MLP neurons of a small language model. Each row is named by its layer, matrix (down: output weights) and neuron, and shows model dimensions 64-255. Each number is 128 + 24 x the weight over its row's rms, rounded and kept within 0 to 255. Numbers have three digits each. A neuron's up and down rows have the sign that makes its largest values positive.
After each neuron's rows, "raises" lists the tokens whose logits its output raises most directly, leaving later layers aside.

L5.down640:114086098144110175114122133148074099096119084128110127162149136126128131118148177165099105163148101130156140133117125140112103121133114139120122101114120105156105138076085135110173124136165085110102204125118138134139109172126158090161138126152105120118153124163082120168130166103118145166085131114106149149173109151121132129132136100128144136148136137153145149138098129103158125111149159112105119172121139094141141096115133089128133119092103110135099145181131131126129114107141155164148129097132142133100179101116175120129129172160087098129114113111134126162122113101134126139
raises: "ization", "ism", "izations", "izing", "ising"

L4.down429:090124107123171130144150149115105158150148124131124156139129136119130113150162109111136122135119109117153160124128118114112113103118071124108131156129128119135145134106121102089135150137134085070159128119149099112119154096135161147115103112112170119118171135131135117130137138112110131103130141099150123151109154210146155163121062031149141086141132132165138160154141089119132176116142074111134127146146131144135121139147140217136129143141095130130105113132180112133141177161136114120107125165124113118151142119142157125093132111158156110128127128145168112112095092163172143083
raises: ",", ".", "/", "'", ".,"

L5.down701:146138095103096119127118120131124089126155150148152114156143130148140102154100116148102177131138121143171143097133110159107082094124122115097104075139133100115147105129170138088108125093125091153136175110167131104170114151082143098135163105077127139119106120145117093116144155081121091101131134147147163101110116124121141177132142187125126148163151089103166103140125169119131138156094118113123120152110082083083142099148115122070152073152091145166111130058121127140104098122102163070118088117127156166075102141134117099157145127102117144131126154130150126092104132106122104152
raises: " them", " another", " the", " a", " its"

L5.down760:122102111109160137137134119159143113138109073117102131097103141127122137150127172139127103114169107144135116129118155109173101133255168120128113104111165147111144120117125146126134129099157151141092138155128134152142121112106151128106101107112120077091114112122132122113068145142118107096140122139148141114166151097118132153153120131119111159095142109120139118118110102109117114125096137099152102155115140127086123112118120130110153113129127133124153120127126116094115155085129141109132100137117149117137125154129115079091119143124122132140105138128168106144139113132151120132
raises: "==", "===", "-", "Note", "|"

L5.down48:151141109094110130181120105127121123105159107140182096130193114127125152163152156120134115137110104121153131138090105143114130120104116128134138117130093117118095156108091062125150109114133140130103130147124142123124098116153157125121121178127084147158118130067078155082153159112144113166158149143138147122110107114136165102139137143089101177167155119116086133129168085099127081146151120137112135125135128144148178170168133132145129144141135150134132155132144144139135141123144125113132138130155143116167138107105163116090109136077159098124122132139103156083109138112087129115
raises: "s", "ives", "eyn", " Wales", " retirement"

L5.down427:189123145134106107128135176146135122109118132146172154101159134135152080129134130114166080093086141128134125179120090147092108156096147136139110141086169162126121142147086123138102167157124138102085117160142132205105119168116140092113126171107136163120127120114134111109120096132089127169122111134107138111101156107134132143116115163124118095114166122128168142137077107115113106099133143105143115115162147140147157163153094180147151131105098119172150144149129167136101140116114155120101122109106152168148119150085149134121139094123101148123123142122086115134151151087122133140
raises: "to", " Years", "oro", "end", "ful"

L4.down652:098123145111112092119100145122117146114164151112113131150113098132083103131144116135169084084136188131145116111111159135140166106116149132123132144106121145113161119123111121145120106098142121073102111139106147106146141143140127066105143129101146153123126113192108135121098107152104103123113121175116166117151153129124129129128163151104092138154147132149120110164134143102110134141091128155145111130139118105125101111136150197123151149108090142169129135110114170172148129101110162112123108136160181119124113108115096110109137181117109142089100109160107134090176118114186139131
raises: "ities", "icate", "ient", "ement", "ious"

L5.down249:149102155117139135182129105173138127180153142154145154118103116130103129120128089118122127131127123154139141133089137138167112152103165109151127148132107136154140136115157129129120168097150135132130107133135143125169148118164111094161134149144137124117116169100103090147101153072184109133143132124138127176126113174130142115165089149130159149130108134122102188150117112123117143147104088167130168137124120136150151079145119136130115124126113138165120123099129108181085120152132149118104150083155155094151146146123109136168109115125118116145108132136118124129172120083159127078
raises: "es", "oes", "ids", "ides", "ates"

L5.down252:130108097130114151167139138150115140123097109150134091108127098143120125117103078167107143126175137106119131114127153153119111126172123124149113123122177137099115113159126105122082131131163108139112180099141099161137182133120171091139130156070168120142131133155128133110180142128102138115129102125136124110131152105124126103170125165141142102122109181117160131131148154092138150126111153150107149139099132150099181159137146129124119126160131064116150168144105113151149131089120130096181142129095178142132132150167105078110162150150138094159094143128177146163125130120114117123
raises: "====", "===", "=====", "ants", ")==="

L4.down88:124131136167121068132123102087139152164172136137150119120127162119091111127131135133123137147129137132174110071134152153136132122138094077109124106113171130097108141138076144158147145091094120118072117126134133083099143099138146175123145129139067142113102104150130123106094121138120092132126136125108115151113130119144081133131144163130132133098162140116066188134110159120146139125098085167112093068134141134145091114118119092121128133102145072090120124136133103119168179126161101125122141115132137138123133138152088145132093123086074119123128119144119117169109118131078100142
raises: " are", " were", " have", " own", "hip"

L4.down146:159136101146116137110146132124113099163110143057167148111155143113143188124096137127079133166140124099164157111157157131140119089140133166151115151123115130147083076118119147139132136133134148118096130122095145105149114130155125094130192134119111119161099118125124162127107133144145127102140143091082161092123149108164110162149156112117096145182147138105130120111152109146148085165148138151131151125133120155173156149095109129099142087170138148116159131124114153073095115113154104087127146107125144121147129129114154139142122105093153091101094166127144105123100161105065128115
raises: " January", " June", " July", " September", " November"

L4.down654:130102094092118122108134113141118123169123109130162096102149136113130086115141159099148116119159056117137157092166130144117081134145146136157131132119097151136092115165161085105149171136152125092145163085095105142127134130140124081105127125122109149139136123146138098135134130136110136153097103126101172093095121074113160100127129095129091185102140105117130152118175159128127077117097181124115107132114117178142153130126082143131174113130138122189123146135109114144152104100133169108123080104086140107124116131142126107141148131118130186132115160135143147161118131135144105094
raises: "===", "\n", "====", "As", "-"

L4.down19:119107155117128127103138126180154079133114142137143129159118110149115184130096112092089153147137154134091108095183132127124128135140131141154106087126109118176089102146165121092118106133095103186122124099125083097153111139127150130148172148117080161107098181119153117115158134112171115136125125127134127129089099130092127129105134174125120174127159093164140156146128157138175137170085135108097114125140132078149128103130156122114189083096118140142129136095148164168102091141071127117089111153125138133110161133093107131135126126101147125134112182152113112100128131089078104113
raises: " them", " their", "inate", " its", " him"

L5.down731:117113157147153137134122110178125114133088140107169121146120151156177150131092122164097145174173121132150177132126131176164105186118125145122136130154131134112113128102143127091117112169125117125138119162122125125105131118107105119161126158126129140122113111109119114133132107154118106079157141146109116092127137107135104076114164089119101124113125089152110128159190161115121100161145113138136145097102111098159139131117113097159112041172117125126108163133149113078121141139128121085135127148104165142120151133125133098119148150149121139114158126139112108122094134099095153113
raises: " March", " October", " September", " April", " July"

L4.down819:093117171131113168143114113144104123135096094139093137151110116122122142100138146075125132129073139138149143151139145152159102151126126132088100122124152136127155139124103123112126142141147123162135112112120094121135166167089177114164154124179122126164156143171135142120099156160116102128162144188124101147128103133158120117099097156122178113111083071118100140134076111126136117154130160111124115125125131099114114108127141093122151147078086177147115141109159125124110111116124158141119091113145122122104110126113158120143086097143110130148097135112112151140162092136113145120
raises: " with", " by", " into", " through", " to"

L5.down142:142130129112153146126140112136116149131157144098077159146135132142133140103107127144128173164168115133135154124112116129171116151092115130152134097097157145123144134162117150131132142125141169134144091141120137122154175077127160176113098119126157147162108100124134152126135167089092124093122163140110110148112179165128114132155135165123138126118140115148133130104133096178104141128116135144122111133103150139174126198163119139127155136130128117104102108118093117212116102054170096093222129146093123110149160119131107127104116156133126111122180133139120135141143153096136138142
raises: "ised", "ized", "ilde", "izing", "iss"

L5.down541:130138109106153118114158139136115092123116106141118122088184134147137159114170129135119131102098140131144095110120162115122120180132076155146118108134155124096171097139127135115134098100067126136161141104105110108141146150133116111121138118209114153093140148119088129134121077086131159142165119152129128102126128159135161126121130156132089132089125126112179159118113114135084079137044191112117129136134155077109170139157131130146135100115117107159114093128116139144135120110150134092169169143124082144109140139141143106108164153145101125122087133100125138157094131130122105161
raises: " whom", " which", "ually", "ged", "ily"

L5.down467:165149120107115121131090125102126135123075137141121110115130125092135100137133135114133112128139099142145106101094123107102109116146109093152147112128128084112144136091170108098103126123086107082148176146118132110105131122154133127109090189121131173150149094137148118087113130085145092098156112121117135129129152128112179106122128151099147074166149118109135143143068123133094115126190138133162143112124121060177144090107156158124156073144157136135078161123126080175141134162130102101158118127095159160155108159127122113110150138155140129108117106123115141147158113134091117135
raises: "ters", "ous", "ments", "ter", "er"

L5.down513:093124146108120135108154119128111128139182124160127173147171133112126113124144183120133124148199128128171076114137104134115123135130111108080124141106145143108125108114111145135092151143174150149108132132124145135113173138132124093126115111121169107110089147137136143189109144153142142172148123151128120148127128134108141100142159129134182171109135150133143111112128068164150142103113073120112177127109150107121119156109151105114107158085146150118122106126133126195097088143156147139174095152130107101105130139150168168146153117141107119120161126158142113175139134107117142129
raises: " which", " whose", " whom", " who", "|---|"

L5.down536:136108154127114132125099122121117146111122108160144156139120128091154127150176140129100168104150151139141136124124142122120137166128099128147118096123157143134181136100117142143156138107117121167109110118191122137157157103155090101172145148130174115129164099130107141108094140152119144160166128153159166110121121143125173106150089096100125142173106142147110124092143123124091116077126157157115109124111190156125098163124135057095120138142141136127095093118124157131108153101137136169123171129133154128115099157135110143108106132171152162112145088120126159142121148108131137124
raises: " which", " whom", " whose", " who", "ion"

L4.down365:139160119114111124150091114126109124086123087117149174129142131181158136120129134160149149113135138123166136114098113107108164143083150153146108148154132124174087129053129107143096143150135112105149118096141144132121131131145123124132097135120162137141072122141144149125137135145158113159122149127083118131111184083136096171130087093176167148139127142134120146144136093113123106156163153166160142094114093161101108160127185162120145138129122132126154102155135125142106124123107141093103120159132133140107148146137137124137112097086113160107161137126120111124135169130128191110
raises: "aus", "ure", "ert", "ess", "ave"

L5.down555:152133125092166131140128069102158093122158076097146130146142118088159136167136124138118089128119147139105142122108096084113100131140098098180157117133108127081132119138141121117152109134163171146110147153130127114121098148173080147150141174110101112115125157109164156127169082108113159136143164164083148114084141157118156153113122148178123134124134104152159135144134132137114103113089107137170146084124129130173097141117134151116138131104156176135101141139127097112122131135125130109099135106098120122159093119123133159120146118109130106123105124125111097113116146124126130127
raises: "over", "aw", "overs", "ings", "off"

L5.down636:093132121155102108115137157122096114138161126143125127113113164133125140108159109189151087134128141111123153123173138165083131157083178150143156171097148138098169124130111127113107124141155175122123152108119099149143187133140194132166136136148127152125093105127165157103117152106106109093116134165138192149147138159094083117151154130096153146095126099142092135155171108152152139159156128126141147146140116143113127123070122132127111116103127190149120097127147156083127122084116152151135157131129140155095122082141151072114088135156144120122146129109111110144109118142131116129
raises: "istic", "ized", "ised", "ric", "ic"

L4.down505:141135125174119130157124161148070148092132110114081183097136147093116153086160109133160087157154153124103134123164128152138162124134138137103127158113162128098114119107127101095097101145107128150109128107125116118112139147174099147150103096148137109155110152152127152171136140144107128140090154103162147116148110170070099138133088154110137132084136107134127145129099150114120084109156124123096136094131146144152076155100142121115174115161128112142137169162088127103146125120133146169141180150119105147164100137160106121114114103155102114153114154105128104159147154144147127133
raises: "erous", "chy", "ering", "ere", "ets"